Weights of a small GPT-style language model, trained from scratch on English Wikipedia.
Size: 16 layers, width 320, 10 heads of 32, MLP 832 SwiGLU, vocabulary 2048, 20.6M parameters.
Architecture: RMSNorm before each block, rotary positions, no biases in attention or MLP, untied embeddings.
Training: a variant of Muon for these matrices, 340M tokens.
MLP neurons of a small language model. Each row is named by its layer, matrix (gate and up: input weights) and neuron, and shows model dimensions 112-303. Each number is 128 + 24 x the weight over its row's rms, rounded and kept within 0 to 255. Numbers have three digits each. A neuron's up and down rows have the sign that makes its largest values positive.
Before each neuron's rows, "fires after" lists the tokens most often just before its 100 highest values on Wikipedia text that the model never trained on.

fires after: " con", " re", "re", "P", " Con", " Re"
L4.gate626:141154114146123146114121115134119132142160091090086139132071133114112161120149145181157149161098083122152152118159126145105158141107132134127124092130126160156101125148175112128125165129184120164123144144105106183129106128128135120087091144134114154148120123157087114154124132086097138138162132144128195109136116137128132147162108119097126143144124133146117106122148128105128103136162076140110128104047135158145099088128184152174129151118154110157128173113163121122128141085094142121124138146146120083146131103108135165130073123109156127114124137118120118081139102104143140162
L4.up626:141143088106162141122116079112134159152121102136078162180088135120139130149111169115152115149094131152159123125145138096117134181085134110125147103131132104145097121112100115139136134112106112133145081120118120136136106097122139115087141123175133117102132107131167123143136109186098160173122130147168139160140106085144179108107104121129101167158123160117112125140146158148117153130135118117113103149103128117142101132099127140132131150075138139150172161142160101143141102100145123130125148107109147116171143140081142109148144160095172134105101110116099120099104117109127153160

fires after: " Li", "b", " B", "ib", " b", "B"
L2.gate333:160114105107083118159090154158115119127105100198166124134131152114133136121158155078118136133152101112106107136115132144124108126158151126164101158132160104142100133116113144139179118138120146161164109153146125102091153123128134148139092157121153145186095122116154134164147140138102099144147090124129143114103156104142138137104140150139120163150106108125105127139129117156138144152112109145136146096130119163114174135092109128136176132168140137151159129149122097124146155098158108164109120107104168145101210095115167126136164151155131095127140145089136140113129105169114141137
L2.up333:133087071154150100149128126117158148140077148142155111127153118167182144121119143086097117135122151168151119155133142153092134117141158130134141140088168156122134121140125124115150127112152165140174137150113136142149145107152065084142162148133125104106135113138125080172150113128088091110131096108097158111145086141099165103116116087156115118111106090132101141135155096111107151141152112132123092110155124153157106095148130166146141149138110086136163128124156109090089088150104154150166118136152106098145141130148140115150138132079119156108165121137087109138138141108116123116

fires after: "-", ".", "l", " ("
L3.gate213:147108130122134118151149088082131146149145122081105123133110105142097133166114118179114086154113138156118127098109110118153135116093118117100122106113145119120131140121161103132108105132168149171169130079101110145095138137126137174138134156074152163170105073117127132143144146105093132120131121118143131148116159121127145121088182124141142129137133163143163149153118111079106154099113152121141121128108115146120107110123144122094113129146104119123131129116092156100165148106155126115142173115103126139105109152108084103134114121110101093103161136172053147127140096112146120149
L3.up213:145119124125123117144096113162113143157099115132103084111040118145136107126104132182091106161099120101079142088135122123155139115115150134160165121136162137139155179128102113139135116137109114123149155070136119122122147124157160144082155142110124135192128106148119115122180160142061115140158115139146131144113140149096160127085129100105123126140123151116122124129152108135129174104134177118121142130135157147153161078138148108126085132117093111117146135102122142117119141102126085110119141142106113119112128152144094118171107133125140068100154105128094143131118118087140112158

fires after: "ta", "la", "ra", " La", "ma", "ca"
L7.gate320:159152132169115136079143102114118133097131158165102112121206134100134129155157128105095093122150113125157156115191146141165168145079136133140112135083141095116143132140139115121113065145101147121145138120131161136165123130142154121158150124127106157079125085110147151100141150113140126131117106174124100119114109093186095125127126143131181084157095144124138109133114126150143143129138119143140156188147125153184105154162149100146111132101158157129145174116135106141131135128144090118164146142111096141120095115119121146127113126150112171145124126135128095086153139118097186151
L7.up320:082071147164121133126141138147140139139114131154169128139158127086076088122140170169150105178155156168110125097130123152118155146127140124150132117096091110143140072144151122181079156106116154149093111114141109107137115125107112118135125147117127110109118119129146121112128115136141156127117137099109090132182107098130109107126129136091141123132072145140121178130137124086097136144129103132136157148135134136124145140190107162081122095117126147101108145159140118168137148067095121102151134146143118110133121149114104176150128121123119136153127139105131124125175103118183119120

fires after: " =", ")", " an", " ex", " a"
L4.gate6:136118183156146104085130115130140110137126096112127162138154075125157159166143115097129101138136148161085125136125161134150105135129073139126097116127138150154091127128146194163181079117178140123143162122142132115117114112120144121152123122142108169112119115095105159083129097161147166150134145154122149120087152160112132144098105138142132111151096084094107117135122129133107151162110107156147124081146105110148115095152165158130128178110118121143131144141152120078127143150134177117110133130144150119135091143126113117121157119148115098101168147120151127113153111110134155098
L4.up6:148116105136106170125133103111149123088121147125103108122161111130124101137133124115110136129124114123138114161133157133138123102150119104120121148133110136154085102112093139183170114144178169095123085167104159090152103135177114156100146107117094192142149124104099131071137145103127141105140118111141134143146114085148112104106122201122147156160152099123113175116085147097095128150113079119119115123153140147108132151145126148152096140128136117156144131145139118113118118139150153175100155145094124132109129175133118111145149149143160152089138108165133120086127114163190121131

fires after: " P", "it", " ex", "p", "re", "mp"
L3.gate234:113142120132121097162110127094119094102119130125141117129087150143122117157103138158136134157116129134148168104146126078092115134153142137152160156143099145115100114112135127170131099134078129058179151100135092127119122126113133140136073164117141091146128176124150163136088148086139125133167055105084153132122088110143153085079117124159129117123164149103055134166134161116088136107119177105110147140140154104126162116142112141118160147149146147127170126122154119112148141109155142142098094126124115125153163146096144143104095135158130121144161106115124115127128172116132094111
L3.up234:128120153141186131122109113135127137155099095126156132111148128174126125138110154143150173114140091138150138111130146150134153097138168112133118126122122157131182100097140116122105177173158109130177138115143122139108156133136140085104148075134157115094111108123110126125137138107053097110106142163143130118140145146132125118147137159107140179158150115114151137129103082151147130123069136103127163160122107118138128127141125134161148131126083130101158127118141071109123121123126132134160131105135152121155109161144120124164121083126183129144129159104140104151145118070128157149

fires after: " re", "re", " be", " f", " imp"
L3.gate339:111146136130120126107121142105133118133121117093110124094096092105121117127133138125117147109093124065106115127116112120147137074124164148171113113152103101166096168119160120107137092119137155141118140129119109151153111089103102118126130116161138118165155142137089160121135139081132120155127105140155147110147111122085143114158074146087109135126085126138131084099103150104143074138142128112164121124110083128160128131156166147130121150110128106139111135165135064089100155095130143093135165088128155121126143147128093134129070144064144153098126167107112136133123107146166157160
L3.up339:143124129137166114142125106078107105098103178105091169117106094073147142112164116162086140149150078111157087139082126120096125176146098144116125142131129152108149119121159146122104126179138124120094152165118118140126149120137065109123119130127097118131139134108128130148135103127134127137130118120163125127132066151134106127157156119153141094102118125128151140108123131142108117145081133124176189101086089142112119146127122112162136117134132089136136145146120096132155160126129100172114156148106094144115113097109083091144085176134153140142112105160108119110113171099167156176

fires after: " ", "vision", "z", "app", " bi", " V"
L3.gate538:125110125117130124145145145119133113134174107159093117158088135165128107108134105142157109083112163141086118118105099140128114128127117123130121161145154106119113116165142115097141121142141156119112139121096152112208146142081139116151142146145093150148160077141153098133145098111095127101105121132111101120117110125102128160134105091141101120186139140156099111116104108158117114121186127142115137146154105130148164133158128150135138151114146119104123126165103119161105107130154120133077142133085118134125186115177123109160117167126119081153204126101159142136160088119133124114
L3.up538:108118167134152114123120099111136159156181114150133091138076117155133149146123080134174123136112140176092078162114132128100146130129104145143186142111090119164111098137114117144128111106142118095113131104126110098114122147068122145123163149104119170137163104132114147118134101127099134087144113126132105101156141148105097165129095163114099116149123138126078116136090098134095117151118129133132129139073118117127159136107095118137139123129139133111126134137112165156135074171144132086101146054108116146114097107119121092116090175144088119087139139074135177103154114156159151113

fires after: " 1", ".", "-", "a", "z", "°"
L6.gate31:174124126170139169126093127122105136152075182101088105140164105202106148167144164129141122194132132136163166138132150164167118132117129082163099198152143062108144119106154112099081120126091122154137153145137103109175128118089140123140132130131152150148176141110118141067171143081112113136153091112124126170109086139107134129113121107159115147115119108143157142163095067087153117086102121128118112084147132107169137105141145178101132144109127129152094129149157113157157132133112114129128169140149098160121148115114145153110140120146125112129112142158149171132134117114169120115
L6.up31:109174090150120151153094102155117161143150091127135124131139112161119141126158117139140167141137122133126099165134117129122153144104121107113136166107144154106138157151134187122161147141111131101124125155136118114139125145101111121147103137094168139138113089134133130120147122103088137107119097134072115160101123098138120133159145148127173147101124151093137095093107134119123143104094142129127101117111156114111109086120139138124146095128171134069112143087128152087091139051143120116122151107129087126148180142115114145120106084126087166121126146142070164132090129111130066102

fires after: " =", " a", "}", "i", " |"
L2.gate752:139114122137138094106067110125161136110097105129152116134118140105125120106168115141127144128152128167145106072151095151179106151156143146144128142093135157138129124115114129148164135125149135110139168157117133113167123124142105151116136198161170125159094118123112140147134133131101148163181139133140196132164126123139113174132150091124112116147162128114081133128131156100116131098132141129137127167122105154118126094140112150143159158091088105102170143112147169102088092136145121134117086132119155090135151120149132139174135151131104118103141128131157124077118157125112171096
L2.up752:137132111109122128121099118124123131105176108120117074129119121076120124166123100132108168109128142174136123133106152134179099126093125159135091121134143084085136143153077098148146126124147152090109140171111145095159141096145137095112140161124127143137125121103123156117132135161125158134147091164097093140142109109140165154184118136105158119141144070096139154130150158081127124163152108130136120123152142097118121109183112176115147156134103101119129095139122127131146140128130122165098163156092112122162149126127141139115156131102131141100164078125146164067100141146141134066

fires after: "or", "c", ",", "ri", "cu", "ir"
L6.gate801:133089126141134079136139161132146118135095096109158164076069181183138138101133164172156100179153112141090117072149119089101102128168139122094123131120146140110133142125075151113109112120140104079135098092176117176154118129130160135121105128109116097158056113131100089093102172147113119151154136122115183156137137120126131140125097120119127116142124114116109143173120118114155138105153078137163105130129147128121102075101162132126128138177105109144108131131180133079163130168134102150104105142152127129136112098118133109158148151158157125140115097148166088141127131121170104130
L6.up801:125107111130150126173164145144125099129159171071127120117116111152099099126120150154182174154113104106151113187091122141098130142111111114128109163084105163144152100107125121147093130124154087131161122105119089116153150132146100183141130073145134148096161137097143123147117093074172117131135135104162130087114175082130177141143125126127084179101140141147143153144136129167129138133116131125124136137141121163137104143145102115117163127131114117146110120112164150145114126136120127124133134144125065125095121146125119198127149106139110138156106138127137140108145098089163140150

fires after: "s", " Ar", "ur", " Car", "c", " Har"
L7.gate430:121112147125123144061116134139196129128110146137197106153129134109161106112173135120151172095107131099134129135124127134114087097130068152136124121096164078070122119152100133116108136093146138104128146148173118108131123134120170137145134123111103131121143114131142126138143103126141109148125120137142115136161107122113126128099132166124103123159132148113153154168128157136127075098108135107157173159129109126117145130156128131132152127156113133151127108114129126156143145100153077068127158109154144147159119147107125122121169090146163136172161165141122125117123129117123155146
L7.up430:103076141103143148097179130166109108159148153159144114146115180156129144124117187119116090080127120125156121096166131129162110116126075111107131119156123108121144128129126124119140131119131096156126163157100112100102131121095133143134141144139171145115141160151152116149134126146120111115097122134118093115116149165143089122099110103115149131138150144137135154143128141107117126113105119121212150090140147149145083096149171152123143111112119103157169144168081128043144116108111092115180157123127164148149128137106127110079124097171112140118092102160111155122123128150124161117

fires after: "s", " T", " E", " S", "t", "C"
L12.gate397:142133121163061127147124145144084101154135122127143143125137101146156146102137115141149143139161163152140104100110140073135118112131146106131129152159154162099106159110121088146093147127127146131103148096147147147150061131126102148102085147149120137124134135123139117144085091078143126080124164088189085124126177150131137185107102122114147118130162136149100109140192141108113173105104129141110167118153114146164144101160150131115110141158099128160108130129140153114123130107143150125124139112138147131092133149133155114095132168132129131125110141091092109095131127112109120096
L12.up397:110133110138142132151120112154157115202059115138100111141134143118078143123093134110116084081164126117107143172139127115160104154113128099129123124133162127090116135149142196120152133157089119115130141135141136117115135083120144144131127105107163165108126166163116133184154123109120105120123184153132082133124152100113157122157119142139129139138122121114145139119139101118129087132139158106194112092142117133143145143158114126126118078095153101132149092099153110162147135130168075154144113127130122164132097167131138120127159127138128157183153140140095092123112130114137107125

fires after: "ic", "on", "p", " p", " P", "ap"
L2.gate631:128167154069129097132126151138159168155142138132132108140112117103127156108122150106135133143135102139101115111192102153119137102147112127127139144132155160140123146125128159107096109143148128127161108129147173109137153123166149121115117150114137134150090165127143114162142114115102156125146145092131160154132149140133136143113130111140129131142098133093130156177164149103148121121144120109086102122127142135108138090106146109139072130125154136145152151135140099134135156122118140090108147144101165185134112154146126138056111174121167093068082116105144146131121111127124144120
L2.up631:125147112127103147088146142151111152090154103181105113124117127157112148143100100144122144148127084114139131122152109183150129090136117120151128091132144133102149126149112144139112143130110091097140195137101130113100095135130131133140132123130129135140116117128116119120160160133111122116145169096185118163152134125116122164121165047099109137177100198110152126102151141135145134105128140083100166149116158079140134099088147172198109115118130102111167148117137138128100118109132107132106135142123092100135084119125118138170104129105125097079138100128152086112086140088120149152

fires after: "p", " P", " b", "ap", "P"
L3.gate535:110129137128123165146104144118127127100153105078131118160081124134084110129162184127148153117150067093117158103133115105084115114148124144169113127166132147125073137124137143143155128084124155104134149116166111162152123107110101067134135095127122123127130134123123106122107141076129134115145141130125131118097133146117140155182177114165120114135128127094156135086152131118147121074126104110077145135122090140138178149141104137110111172161117111139153105151112112137105084148137144143091093138094137134087094150124127162105101122131144124117112130072106104128099143115101092137
L3.up535:107148176120122161103142157094074200122155119126119112116100139152132122157131135136158141117158107117096127096121105145113139125145136158149103128145167128112110102102151126088107140134135117136141107103107080144114144122124113094136114110117109147137108109127158146164139143128137144132162142126147150131156094106166113149114131109122094144132154104113163103165154139146114110141157088111093117170119149105157124130140148123137095116095114126145134110180079138133123115131128146105134145137114162186143114137092136108122102099116151118076121131127165120158113200107149152139

fires after: " an", " An", "s", "g", " S", "la"
L11.gate610:138113151129114134091085126123144160117132120153107107119203122158150071174129117135133168125090137144102117169100142110169129113102138079120126112135154162122098112141144151133129152164128103142119135083165157168108105103106095106112154152120123133101129138170147093128125123119161141068154133161136136147095157131098152148142132084121129125156134141162113100144108170109107132129137165128102175138116156141190129134133157130113091176119104121137128128089144139121118127108106110110112109097127114101094089140156130086141140140142122139081150132098169114104101103116137150138
L11.up610:136159160104169141123141102150113153147147151146130111162136142150091094143095090146154140122085086165120153108125109136135096109092084120130096124135155128176132142101188155144137124181148128114128167157175125129100096150121107112153149085167116155137141096121146106122116148104104121120122142143132131130131147124113162122116108116115130151125101100098168159141134183110153117100118070153120143144135129147135166118154145159170165115152138138122121101153125126137072118107105127131135160156141127143139124083115173124095162109144151144137137120131147097105122158160114130099

fires after: " in", " In", "In", "ro", " E", " an"
L2.gate754:126123127107122163073109133122118105119116135092104156088156127118163154112106108112158094134127096101132139164126124124160156157161097142127131150111117128099147157118128133141096164151134114145111141119137105113134104092140097098116113163197133134167154132145150132122133136145097168162155179146133136154106133174133086151117117116083101127194138138164146105143080166135150133091132151101149117084118123105141143115184123091106093092090136178159149133106197128153125129144138151158114150135126117135109133114110096127120100099114122143161142142155151148121138103105139109146
L2.up754:127142145126145175136128109130114119110112129144132081139130093123166148158076130062150129147151147152165120158144101053120117153141149092157126110105131144077099116110119087149121132120102131130129122141070114094140153119162095143108156085129114129152126082140166092145073147133118113143097151151136099135153149160135160143100135155138127132137105104104149140144112117126175117129069148100150124131102084115118129156083143132132100121127107166110100146118120103132132138131165130138095106151189126118117066139135130100110142110100138141141144146130096136117144121127109110076

fires after: " ", " f", "ar", "E", "cle"
L4.gate371:129134090147141108141133130166124140125169153184152100138147103121085127104151140157149144115144163133170127122151119098116133122152119135122134147158157106129145119104140143116135151100133170087140159075171160137149171130129103096100130138118129088117170092126179122150094134183102155125131155101118123122170111123112098147132121144085130136149110148110135160127113135100143129094154063078122163144116111130127164142131131127098162171134126118115141149122123148101142113167134153090119128117120131149079125181112132124104116160148098107141100096085182122120139125126094131140
L4.up371:116142119131096148133146150110104122129127165103129128113172086130123127160134115118129094128119148100174078119132123165106097149094147134112128127134102129167152149083123126075113139140118137104161103096138141099152112133107114116115170106139134138148148158165154129181116121149131126112138144123106126116114126166138087152206102166081117111118128189132138167119103109082101116176120084082141118140130101129095146171151133137127111154115095128128099114111142127147156098162134100089153117111197111097101164136111105116146097134156144112117105125099164098160122135109167116171

fires after: " in", "st", "wa", " In", "or", "gu"
L3.gate26:171122110068133072134147104106078131148070132136132189089163135151117116106090127132089141105097093164138122180143133119167114130100085172102144141131084147088110154108137131145132134119106162097116142093145122137154125098118107133158137114109182123212139166134128130136123121116105162165137104178113104100158086144105145129153103149117084131116137135086129107150117161141150165137139142135139161125163123138148138156143141149137121107116091172151134136160114068170139154123082123130123160154129149148092130118127147166099143157095126124137119140114137102168119124136125150133
L3.up26:098133083170070200096131147102103109140121098125127099107157134117122115157123091109142173120127099108119177139119096174075122118150142136143088133121126100141132128127145138160123153080083118094144133118107101139142186133093113164163142159131142081118122120131133142140116120140134108114144131177123117123142137131159153137106138155109105105118132165153123125138126113090140135123105103093115115137105118098075131169142132130122146153142152144142105153118146116088168112175177148125133133136165115114136115137145142119129131161182082112114196121130103172121137164142158154102

fires after: " ", "arch", "L", "ar", " a"
L3.gate14:152107147151118120100160131123146107089173060131174092106073100157110118093138106099127136142112095163176122123146118123142103164116096150133129141161089104158139111111139124175093140079147142187092135129130129159150122129159113097096181140138151162091130134138153130158163120138096125110100114115144127155137150109143111154083134166097117149147161132145122142169086148103138155158129124094138130122132120096144091136132145117112095127150130142069111175142102133140121156118139110156123130116151132160160135135113138099151150124084115146144075115135097132133112056159088147120
L3.up14:135124106114147101122130109152083159109160089161146120115143146136115142078158121121156130116164092098167137083145067148144087178153117161120185129158095131150126096103085046141125124103158118102148121143074095182176133083112121140112148107173127148117105111130130130134157086129115132129140108107128103134133142132127104128137157146146114117134129160099125143165111126133135168156124154116099122091192155103114077115125117164156114132157102078153088139161143134166132101109131120186121103121098119126110156135095115131110129119133077106144152101103114145121152126136124104134

fires after: " c", "C", " C", " de", "ci"
L2.gate650:111121123131139098131115137141114098101106170108120088137109117109143107128099151121135101141144146119132125131174119149130145136137107190083139127153125069129127173128121131157124124113128128126128101123141136141129104115142105126151139125123175089130131148161166133125113085132141145186116108130151142113104124139171147127099082153140125141145101146117111147148135117132167198139147194113128161142146147113107137157158112074098143124091097129150088099107134140111113138151132110144137071150114142160125137137126105127116090117112128136096147114131146050131138106079165140156
L2.up650:114132099127127077134113128158133144112162125147132097136060106075109104158126147127132133106132157094142151117160108169121147146128159199116161146141137065143126145133126156118091132111120098084112105130134122152110128110103163103147156152151127097084155108122088111105128082112121139147105131123148100131121081127133150121099085172146106123185107071113159109132082106115107124175145104120116117128115127131114138139146115121115138090112121095131118129135127161135096091120107117135131139148088100118121169105099131140133116104100131155110174117121173104131127108096137113143

fires after: "ar", "s", " Sh", "B", " Har", "il"
L2.gate637:144110143151124121136179151124187106145167121146107126105140131154119148142156119130123117154137089135093157110123138118142094127124094133126114146080177094075121138119063151152119144148143152125141149141162120106110147125135161097132164064101132149099145129115131127071116160136126110161160150111136152115107115092118153096175152143106139148091140195103106118157146094140151119132137115106099124116114133138157135112142134180125150111137171103134110125150085149163148127133090129112166119111142108102136128158161103100166164061147144152163105131178159141120116153160150104129
L2.up637:136089142112055136105161109125177142143106124150121097141128111114122115135167158112147152144164130106131110126121161157110127143131101098127126167123140119154133072124097135130124109128114104126119116140155172133111105161096093157106149150125162112112100124129137128111154115141149153123172096144141119110084105112137110081128114120083121122061153153139149103138132121142148138133111181069177110137117128202135163111168126135109155119161147115108107176099101165166141098132155145172193128091129162125138159159133127127123084125131127126180123190157097169134123127135159114153

fires after: " ", " ca", " Ca", "gu", "ar"
L4.gate491:123103116171099106134116145159108121129199123118127096092124145090144131116129131101147106118138113144179142146102094148173127132158143116123159121107112120107126155171158089149150148186124144161129137095141120139114117149166145097109160165166126150098107079097123096119103109126137106128104144102082118129140163115155136115118146130113131147108159068142140119115114086075086094128140145148102165146108152120143129101147117128078143141102095153092090127163117110127154100087147108122120137119115090171123153128151117074143115175147155117150131136117147113107148112140115137174
L4.up491:122141104130131116099131127109120155095164123163135113157126093120168123126063120122099136112158138118136148118120097134119098197125104135148145146141104130143199119145131116120114135118105102104137096166133126150098142115148094111118099094135127156124155141111167091166087138095099176137180073104109131123154106101136133132133157163149144108158122141101117122165130132139121146146126110098080153144144140117087162138137142133126072127135102151183116088148099092148111119103128123096143144141136102100100134117136141119169076104144142129128099074108124123122124131148125115157

fires after: " c", " ", " C", " T", " (", " G"
L4.gate367:122122161082118111114100125143139131149145148124153152119178144099075120126139125129134110121110134107114134157111109140129175134113141131112161124140120107129111108109083139110124105151159125078103133110103144139111102133116135162104115166083126165114139114117159130160116150099176082157108112081106083120145159086138068105159136103084121121142121129138147136118125192106119127139164087134131105132096147121098130111159147108104124107140138140131085121137117162120132142091114132090109113115106143106091128108135181131145124138144151083149123107098111112106121093121123101164
L4.up367:137132116145107141176101152143146142149099146164125121102086097129093149118103094104126114157117124148123111112117173118159156123143139136100137133129106110146126142119110109128120134121157144107103145108131126092073158164165116128096137143077116144123113125097118152132108110069141165177127128144085123160137155112125125084133130127137145172134143105116105139116140128102105091175121128161105074163123119112128123124157154114108172110135124181160117142089130119109096140117113105113132109130117127103127153118159116070172115147160091166143154096160112137137114062158148131110

fires after: "B", " B", "p", " b", " Me", "b"
L3.gate610:135150125102133086118106122130149149137093108119090126156105150132093096096139095121118132055089109129130183128117105130116137167095136139167161172130092144126119138145085176140127097129115134138167157121126132167118149120176079167176135153157161084164150127115136122122128121133101126139133153152120172131147096164125109139103109114102085126137125138154119136091138144112110144137137139102131138137122154095129101158123120085075117138175125117146147093119191081130162163061130134131126122130048157120116149128116162137145126153145127135117145119122147165126095117162115154119
L3.up610:136197140101109140157109111114109127137116133158150125081115137140157116124142178148116108113135096138139182155164095108116125113108115123110180158079136128114153134129100088163144136109148163139124111114123165129148127137103133147124132114117131120160084148115157093168158146137116173076137147112137155153097089110151117127116118129147107130137139134085161140106110141135109154136146092124128105138110143136125124139130101165172162155111171120098156113156148122126127132118128147125119062116128122110128148142139134125181101151149165155071156132124128108115116117151059137109

fires after: "ci", "ur", "av", "or", "c", "il"
L2.gate340:141134107101121112101125102158144123128124161157155138149109140140080101153130134129148117139119140124114127101061106126123103154135058111148102120117108110130147152154126145145140158114122125119120126097139094152138153115130134163131128171113123147116136139126120077097140071120124130093123173132119141106133146112151137109142120086138182091137099071111151151139166099175135151135091114129148131155136145158115109092151136150137111128162124134163173103114150089088139084146136114142141175136136140101150109106089133117160185117169154100101109103101131100123106130137130116145
L2.up340:140158127122140083144120114139151133129119120121122103162105108131111110132150130131121087137171138166136146141063111129163101096154101138128113126135135094130152127135119114111122134131135145132118115154110113147176157106093142154116101108133115170088147144099098133117102124122163143059141104135105156132148106153137136158126127150141149116136061132110153147088140121122126149134078150123146088158138109114155084135154077106094122142173127147130125129127158122099148115205111152125154141112091145110107124114092132141108159158152099125149111084072112141089126074136127149124

fires after: " sp", " re", " mi", "re", " pa", " bo"
L2.gate396:167072115153121115143149115113122109155092114144148124137126110133104113152149126099150111129135104111062106152137149092088117123093150190092104151140146163125123116137196090133130135166154115106118110130111131130128127136138116159131123137137143131107118124133146123117163176095126128119118152095098147082122107103129176119108115148141135107176165114122153085117133107151141093099127093113151152121136131129125132142090155133098119100125158126120097179139139131079112155134117117198113063176153163111134143096132096119114117111119165146119121130112144143128131102154121136132
L2.up396:185101175126133157156112110129148111101154119091118113190093098093152176139135067096117100158111138112151146119131133112090135139106141094137104118120100141085142093121182118096090138117148155121146143150130098123134121116127147115087126122151121146109136111123161126104124154132191152157095103168131117153140122104154116076112140115149151100122129147157127136137143147179143096120079125098138179128089100117121124123122141108103087132106120102102125136132150114124134120148120138123100092141142130129138074128089123169151097125097104125127127153139100164130107149119125170125

fires after: " ", " g", " G", " (", " In"
L3.gate761:127139173118121144099138107165124140113099155131138157116102107153110090117176123157092155125097155112108107145134129138135141108136122107173108145133121142133146123157132118173142133131162133110087181116130100104130153102185135133138130159132100100115121114156108098113130097146119127137121131081101166128112124080072111107090100108116144109139189133146135127127090185136161153128132088137148124135080141154172161135143167120135133111114109113111109088129135140174124143137117096117095125162113128122118132136150102129154096154147158117140120111150147063134113115166120111151
L3.up761:139151108167118093171135110115144134160134121154165144099060130169132098172121156132113174123118116165125101124112119140155128141107149076122114104125122156128139129123138112126138103163133152078091154127088141131145152112142132168103145127130131134119150157159097150121151083146128108105114134110140190118178157116112126108118140125133196158160199131112154112140094111118132124139080171128119074140070068116099129130135112157110143125124117106151140091128146066157114110156116128119077095140127113130148092129132135123134116109147125097151117111144135079105074147107077129127

fires after: " B", "b", "B", "ro", "ri", "li"
L2.gate704:157149139110093139112093109096099154131135136127133132097174139143099180135156142118068146166104109131099151127149078146145112134133144150138120128083130099086149135116106111160137125144143134140186124138171088119113115126131077114144122106112102107091130148133092118101119160135113150086117078133174207140104121062145124123131106096108132158094100098094097118092152097121146156135128125139079136114105069140143127175141087097104182143159133148126107141137171134146132173110167118136112165126083152119150110155139154142103147098176101150123109133113133123130147146124100135166
L2.up704:111102116155123157159106111120100120139115134127103122131125119112132156106128154147108099112110174125112122086149134108094124143076152149150123103095128156149144121133124142105108106169133147133090136119115137126119163126141137157176115144105162147117089115147115103144167137163086096110153095122121111147130086130138152122161150124136164103139143111145106138111176148109171099158148139150151086135160121167160149152129150100111099148123159117144136174115157127121135106171151156123123141172131142112127102131086108125153126127171143131109153093188102145140146120106145179163

fires after: " D", "d", " C", "c", "D", " c"
L4.gate399:113105100127069077151136126154126140077112096095143118114121101112129111115150165141124122116127136124092114125122114148142129111123147168082129126132133123138144123100109119127088116184088066175140149165111123140113104147147148154135136178101148120108167153140129177108093101121102145122122073122101136160141137151128151108140089113121115128110126143119112157117143141146130147148141159094105131148134093132123119138111126101119133124126113138102127130140176180086177141154124135139121075182116143129078086141143124132052112094099111103091187095150135127135090135132102102104
L4.up399:105148108131078103112102123144129156096148109124125109121147128133137159111129119144144119106097144134079140129108108148149112123117126137115129139115138075146132108092114111106142138138141089162182156177080138124103124167140137127132134156136084127147188117160120146113141126120128157166168135144149139146165125127140085113121149100187153163135097144117111174147162134154164126106173125090107133121136104158128135127088119117121073144111117080151057122120160133151135137144162149112135111160129113137129142131155146076090133112130139145128190137174141146113113119187091152090

fires after: " C", " c", " A", "C", "-"
L12.gate356:111154103132139111112144114132124156153084165100102105140087144138142145133161125127121153144097111139088127133145094082138117112143146108080114063138124087145106099131160167094149096129118133116144140131103094144106113135111145126112132125119076147168159162137148141113116121136150153112127083118157146111139112111099120120152101144128160153163161170161125136110153119078111114125108108128076122144085091137152135100095121098131124104070146131130101142169205146132154153161111089127176148167114119085150132147094088144111123131156072092133152122149115120111075104139107148138
L12.up356:134176154086122120095129121117114153136128104133136127169100126124090133155110086134137075066112164115152116125132167095119158106116119126075191105129112130111136108080131140142118162113161124151146114131152136086086112101105117103147117176096138169164127141124140107150139137097153093137104159149143167101146097147110123127130161107109183094088132168076112117104158137154119142151148116117148112149112148124124159101078107147105100138142125142113096114081135117133151119147118109142132140140144131119129100088097099141138126143110123125138128128141118113122124064134132174142

fires after: ".", "-", ",", "f"
L6.gate769:107140139161119153134100072109146124143103103127085124173129140169101169134086120167087121164098128118118132124157163137099130112071128119140104155160085134100129144107126127127118160122197134111159103135115148132105136142129114159110143137086117154171132103113122129106127105146103099152096122128113120153120116179169101136094152116178139153135084154150087115107148090084134135107133138120108167117165117123096123082133089133130112126128124151122150137125125120108176131103153080133161117130141128107087149137135110132124127113112112150123109130088091148159128130106146152141
L6.up769:141112111151098167114141114099123140104147112111114128066159142156062130185164132135165150135115095167108105120134182109107148150128150139139109125105111120095118125109132086092135084146179182106072115120155117143162144135164136126131144158122149135139133138127141158149152142146104113139140106129126134127137137114147137144150134154104161127150126104143129147111082115109121113106170116126130122123099116151106121108132140145141120144117148102143139154109124150124153157157151086102160135122130137141130127125118131138121118123058090117135121101096132177146154162104193110129